python train.py --n_head=5 --d_mlp=2560 --activation="swiglu" --qk_norm=true --lr_mult_down=2.0 --dataset="wikipedia_en"
MLP neurons of a small language model. Each row is named by its layer, matrix (gate and up: input weights; down: output weights) and neuron, and shows model dimensions 480-575. Each number is 128 + 32 x the weight over its row's rms, rounded and kept within 0 to 255. Numbers have three digits each. A neuron's up and down rows have the sign that makes its largest values positive.
After each neuron's rows, "fires after" lists the tokens most often just before its 100 highest values on Wikipedia text that the model never trained on; "fires on" lists the tokens most often at its 100 highest values on Wikipedia text that the model never trained on. A number after a token or word is its count.

L6.gate2397:122130174130123160113140159110182099177151129147089124118139127063183093104139116153149161097196112153158161156142112149114091127147126133150067155066159078200159093118165189124125138164093099187187111132129139107150111144182093172057110131170105149140176145116131095155139146134080110102
L6.up2397:140150120128089169066174141173154122159166183118065076100060119100164124182170208126109100075135146167142136138163113109110072105156129115153158133099152121161097145205078129129129142166108094101154049125130150086138109122096111110150116078139082149061155116138145116115151126173063128070
L6.down2397:121177191126094123126127124175140115139150114095164089104146126156150132142110129205188102102157115134154128077160112076114103078128139087201162153160117147133182125123087113147108065142082180123168094109120097156089175085138103129147085182139097144131121106097085124099092139127113089112
fires after: " " 42, " (" 5, " N" 5, "–" 4, "H" 4, "N" 4
fires on: "201" 40, "202" 7, "S" 7, "199" 6, " in" 4

L6.gate1611:112145111178096097141088095031113150092158087123113168141116078146149134143149138125073099123151102099134169112167118137143088175135111121100107190078084113113139108108188072178127165137154126074146114105079162147179183191121099117168126148088132155069135086097086100104135178109127097101
L6.up1611:111141179188121159097147161116145082069095120130141121128058121167138147101160096129116149138153154111160118120130123117124115126086073119133121170134087149092077156102140113120117163159149132134161141097167155095170098153129103166113168109060135160068145120071085065127120178155139099154
L6.down1611:137129231153167159121219137097130116111092124173057117185089137126102141133123097119147124125127122135106115089172125184102137162099133144107160122161135186103166125137088128120149110104144109153118148113089117151134105113092177114116126109142105103155146126084125157164160101137111155115
fires after: " " 16, "3" 14, "5" 10, "2" 10, "4" 9, "1" 8
fires on: " |\n" 15, "." 15, ":" 14, " |" 13, ")" 7

L6.gate2490:097143165102143102108119065155129148137182105194138097087150130079136156115180174086102113097158141050105098136173092085094128132124145153133144166122110108106080128203100164142147126205207111099147100137137061183155131041101070090125092093171153137131142146180138097158149127153146131131
L6.up2490:124144156073108134202107133184102162135173155082117120154144137155071156156199108099190117166145103075104067127107090126141121117166138112140107127122095160150077083084130114162143136151139179088066121192179134155101152105143134145153087159127136130165128147076150101109168128118084140108
L6.down2490:132142133119105146153150115189110191096151150157135183096103156115122096128109131089056119216136128102083115147160084166162093109144048134076125122143042090112127116091144093178149149184146106118104144154075091163197116107070136124154156124158158151153194124159114142116133065146125163123
fires after: " " 65, " (" 12, " also" 4
fires on: "198" 22, "201" 11, "200" 9, "195" 8, "199" 7, "196" 7

L6.gate620:109155136108072067115120159167151116190100053123167134188111124128106134191106142115114074110125169075126074146153147102150158100162149133091145116151146153166127177151109020132126146095167085120150086125182153118160136172163150092101150114137064145176126047157106158105085119122107097109
L6.up620:151155143157103184112135122108169134105136121189128129117128073132109087131119177101145120080178179182137136119090141138104141121161103187129113128136134180049148102068119097122109201162093118107100107091138190149157088118156173131120075168151146124146108150148098092091154070099181116148
L6.down620:080099175145154169132158207110185119121168129134071145071153086118175106113127185165097141132142125185099099116132069120194140161085075087116171116129099096136108083106140110138192139111170215132086088121150132150107100098139149107144099084187117101089136133127124123128100090059100178149
fires after: "," 41, " November" 9, " August" 5
fires on: " " 82

L6.gate1731:116134142151217136139063119101123159100133101142165120158196216185139141144144168160103147168087106108121143151140090087144170143172130100131153109119154122159127112159130162188146178054122122161138149126136196170191125160115125075151168138101078107125081137180148103162138129121123150148
L6.up1731:132101105103108069176159116148117132095186078111126106174122108112160095131152132149091153133094113113109107090105114159104147104075146176100054126122153162138182117117157071103130188094176132087131167099091155152138132156144145058094085152163151155120094120107131140194125103054163110153
L6.down1731:121111105140092105158151145142124129168119126128147234196144143146141115182114147140147163092125112153156116135108151128178109136059085166145095052139162142147134184167126105157185136145157176110112138145063214126134122116161096102127153128121090139109105088102080109123153121106152089142
fires after: " al" 15, " et" 15, "." 14, "," 9, "ese" 6, " " 5
fires on: "," 26, " " 23, "." 15, " al" 15, "ese" 4

L6.gate218:099129129177136098129165095127113121134156113132107134107099068102181185130145116125063129118154141165152132124146071127167123168139126093117119092145117078144137140120113134107119119088156131116098128079154119090175134135156185125122097114107088174165096077121134160094145141089131172194
L6.up218:163172098103103123160152136127134130109152116031091138100145056123054103127149137095091127161145130059105123150154069107119078140086092097122078133144162114192101097089129131119079139143127120150164129112128087088143125170136113167141127120087171161134117118101172156090102090127104109134
L6.down218:134093172074100087120080150099159104164165176101086097099082133166107126097146100148126079129083077108164154145154137114114139074101160028169112097109125098091083098097105101174101162123143092154059158108094132127075101146126152128122120153101098151127146187142128105170119141180147087146
fires after: " in" 28, "In" 16, " In" 11, "On" 8, " on" 7
fires on: " June" 11, " February" 10, " July" 10, " September" 7, " November" 7, " April" 6

L6.gate1811:084094114075144136116111107057095135163107066172135102161133158126117057114049153090163192136037124099103147106164131135191147085132169145115119160104148153132092134099173115151124133110077125135101059085113166073138134141149137104128176086111093172130175140146145145101185125174138132118
L6.up1811:105144137167130145177138067058134108086104092150042128114148024136133067133169130118114114112138175122129145111141133139120121157191166135126087086149165153176108190136141108129163117059102081123044156119028098078142138118137147128148098143142186147115142126118144125129097131055070173155
L6.down1811:144065129059128103089143131182111153082152094114131102177097133108131119151122164120142186155094117124069126131146133132113162100162138171117134153074113082131122085132147135149123191108135123068159075144195124168112124146161111154126171108096153181124131123115111160104122115163115118103
fires after: " " 40, " (" 14
fires on: "198" 17, "200" 16, "." 11, "202" 10, ".\n\n" 9, "201" 6

L6.gate1219:142138118134146132145105117161136160097145100168149079171155049154148096180115181166177169089170128136125130108116111171094138168115144136091167180194139156136144193131092131089089127176114100147142083180114146135148112100034146089113084073117102126121167114109138172135194169134094116153
L6.up1219:153139148139117145058097155080208179166085169157066134120146152139093122137115106123164099150117113168095094095097090109122159107129099083111181123118172110135104103165139126210118100160120169049173167094150144146111111148109157147127114127177136103133105177161120155125072111141033077122
L6.down1219:074148140111148099086068100156182082137128189152137088135118128077102122087167056096120152118086064137168160119131101190151122128064114092130111121165148144087107117177089079101104099219100101052133123160105085111151140164160090171133146094178100104122184143098118122105134134106139118142
fires after: " |" 33, "2" 17, "3" 12, "1" 10
fires on: " |" 45, " " 34, ";" 5

L6.gate593:065085159161144159107171152160164071173084159183094165138100195132161078038174198076206097143096132112064133172140182138075103096167110161133130152146159162109135104146128138110114125156129116129127074168190150124172131110105165111138107160152099157114155181140124145121131152095121091080
L6.up593:102097143129072160124082181128125114160126109175147120129189074181089070182108177112149132149129125101110124104119115081095145120160105124133117131157120152091138129154129181105163085122155131105112124130094158093109146120115142142128099148196116134101202127199184111193184131113160142049
L6.down593:124137191151114057112191162166116137189127107146096135134100119115126141122130115047132142138158140141122128122070150085094091139118116100154156137157122203096134119093117102095135218085148165102110109163109089159153125135148132079164155160134137072123121169190136120104070184137122070129
fires after: " " 41, " (" 22, "–" 5, "(" 4
fires on: "199" 28, "201" 15, "202" 13, "g" 4, "195" 4, "197" 4

L6.gate462:226143106129110103158132073122171159129114179125121128097090086112150098129139090154085101146118142112118140085115127126104110105123133152153111153085045060105179133090146137081159115096125079083091110112095120125113117121097117150108134123092091141071211064077148175094160131148082145158
L6.up462:154139139153140083112110173118135169137078135128127128106109139131124128120142118086125122173130112084116094100144139110109042083066123093162109163133140095104125083114139145105137119123067116090091134107115126147120101178140153124125093177125111056133104082097155096114150104168154157112
L6.down462:083078172129099155140138149146128114122060114073150138080149155154120161114128118053129160142143143148116087100171170152168095141100143128102124120201125151078153092131131111128120130133150153109148066110151119168139134126114127129086158155115099074156055138059164112141147091084138113166
fires after: "." 19, "|" 12, "1" 7, "2" 7, " " 7, " No" 5
fires on: " |" 24, "." 20, "its" 5, "1" 5, " No" 4, " " 4

L6.gate2439:160103100122128090110152138120128132096151139120126078138173195074141091122123000066094123126135160122097092149170145209134141109129158108108137140105131084126141168090153125126119125159126088123104083120133145062097094122161100181077146039138135093127148158087157190119160084127125123168
L6.up2439:136070178129143095133239179184168124172122098118090107129152146089146123152135126142173111110152163119132164147145125164130150122140167169068114152087165163117125165098127106120104187137058104055123109150164164112093135129096202133132190102131100136184154076132129092080188124090146092114
L6.down2439:118083143204088142139172210153133153103151176131100124114202159150114130194119142109099182162129130124107121194111124089146105137136144150211133105111148164157115112166125140162118192144185164112150130122092098150157124126115208132080132160138052133131098099112140080158191098122106103113
fires after: " on" 27, "On" 13, " On" 10, " February" 6, " September" 4, " October" 4
fires on: " " 47, " February" 6, " December" 5, " June" 5

L6.gate745:138112162114098140128141144114157148173102067195060120171145096144101114140163093093191165097099133153121155146132123089136159145151143053122073132107195201129166094150138157098130107130109128125097131108131120106219160185147161142117114026110115048141168140088123137126116159180088126185
L6.up745:098108108145123088150119166072144122136082099132132171099152160159141140095092078129104178124122097124209130115186168129115134204127076132122101092171174106130097093099117163134122093086150157188142148127128122135147158161124153134075181121105112100118147116149106127147135155185113118087
L6.down745:145077139130107043100127152121142160161095158103097165128075189099093142174132168116206126148185093113129151133175130137129113162097173123156104131136126119132062140144136100135163159101055110069166143190120137101116153176074128097086103126122112157165160136117094120125126119145081119096
fires after: "," 26, " the" 19, " as" 8
fires on: " the" 49, " \"" 11, " great" 7, " The" 6, " new" 6

L6.gate2078:166159117105099114120136088124045060160140107158156109125135194186150086118153157097168152101131084177183155178083171126081127093088129151131137101169172152113154170116186137080147118128147110166134134137149143128189117087111136110153077136100104143136127127087156148077128077203092146101
L6.up2078:106133141093130106094102139097154075151117080102099130056187118171106105126171159099142104149098169164159122145090192123124135086136076166139076087198190138082119121105116139056190107181137158166123084167133182136183212118115099176073125080144071144134132145097098174157169110164157172147
L6.down2078:124093154118163177147098094075137137165102107079192095092080117083181136076159133103176148133084187079102066133127129075120137087155112080175117149091178132090059154121120130134135114177147103160150114147157172091165137197121087145119134105116135023163097104102156183169146137221160182094
fires after: " |\n" 35, "3" 6, "6" 5, "2" 4, "8" 4, "200" 4
fires on: "|" 37, " |" 30

L6.gate268:131087091101133203104145148132090109146153124135117081120150075165136104107127114148131164154130129124146154124049197092084110146099103128115135120126171143138118119140148064093142150096187103123120119099124130169119148115090166090128201141134157204087131137102118093162112164086183113143
L6.up268:057124109116159079130103137091132085113115072198076163139091114083188133161095047171181124137123130106107092135125130152092082086102128174087143116106157166094103111126117074109140080160131102135134148164134165088167151120157133136091115128129100108132124115157084125119125129131056094093
L6.down268:116090133139084127114171115145171159154099124075135131132115075163131149158110159110071163142122188151111081083145123123145135164150151182174134134123114151140170219123167155176169111162109130113096117119170121116144142099122186140141103165110118090118175122133174149126104079167120129099
fires after: " " 66, " (" 7, " a" 6, " =\n\n" 4
fires on: "199" 17, "200" 16, "201" 15, "195" 7, "192" 6, "191" 4

L6.gate1316:158144130197107172105173135074174185133103081129150113165100139104126051106149115083204161093123157086133109122111170093115149166107134148118161157102138072149063120171135144123076118069174133124115108113087162112123141104075155133133165099170111112149131102142144075166066180108177199153
L6.up1316:083128133129140150103129151107101135128173113162164139164132119101153058149125090137148174120149104186101110136132159130121144071155129129124029113179134128101115142174117130088116092107129131151124121143106110157120116127097080171119078125136137102161167103098099177165105111108096134135
L6.down1316:165169135086153090165084210137144104143152187186107137137170142108132126139097137167100137116105159090121117133128158143128124105085104154075143132131132153129041118124151149117138111169164159125137105150119097072141156168020122154164082070208122124144114136114085157153129170149164187115
fires after: " and" 39, "," 18, " " 11, "\n" 9
fires on: " the" 25, "-" 10, " \"" 9, " " 7, " a" 6

L6.gate2139:168146114117145080153115149102158119086121105127162151093092142094085113125122117124075145126109105160126131139078109098150053159083106107088142080116130122095140156097083090134108152170112127130142169158117122062114136165125136182113142166120126049071124133103095127153118164178155191083
L6.up2139:111139166187151107141127164064135112080112125108161165126146099100142098085130064162116101096148132095175116137174144086137109100121123149080138058134127103081158100151145097116077130147162088134128107120092129149167120119105132175172124134141119132125063146129142128131132065139151158140
L6.down2139:117144130141147143064171158062107103080098120103112137149116093135091078102111120106128114121149136076189118108150125111131100169106141131096088119153157142141136104154138136150117103163083108093111116141073132125158137094085164182174101139167119108137186150147090115124182114128131125185
fires after: " |" 45, " " 9, "y" 5
fires on: " " 40, ")" 27, " |" 17, "}" 5

L6.gate1922:224154147105137113124175131141159104148158170107112111128150158167130149120149119123136136125146099101090115086148115106065117165123138103105159122128133168141079141096104152150208138129173067076105140135191138079099146143118183118104176132054091116135096088158126136103157108175101076142
L6.up1922:107158105081151209093115088123153167123123182109160173108154114169190089128130148158106145105137102058192118216136161054147116144170125110099149104119141147127132093125179159137125167140112121114083188140157161191097103131135112136167116181161126138158069106074107119132151145169117150104
L6.down1922:179136144148138143112124106149101110204098114061147163142121118104127179115188159162133092158121081133084142117152108152126088209081156144121147156128117146188112127077070153147140081147078150122134151134170133169125130110185139077108119058062106106137127172107114153114122159157168167154
fires after: " " 34, " in" 16, "," 12, " since" 7, " between" 4, " the" 4
fires on: " " 64, "198" 14, "201" 8, "200" 6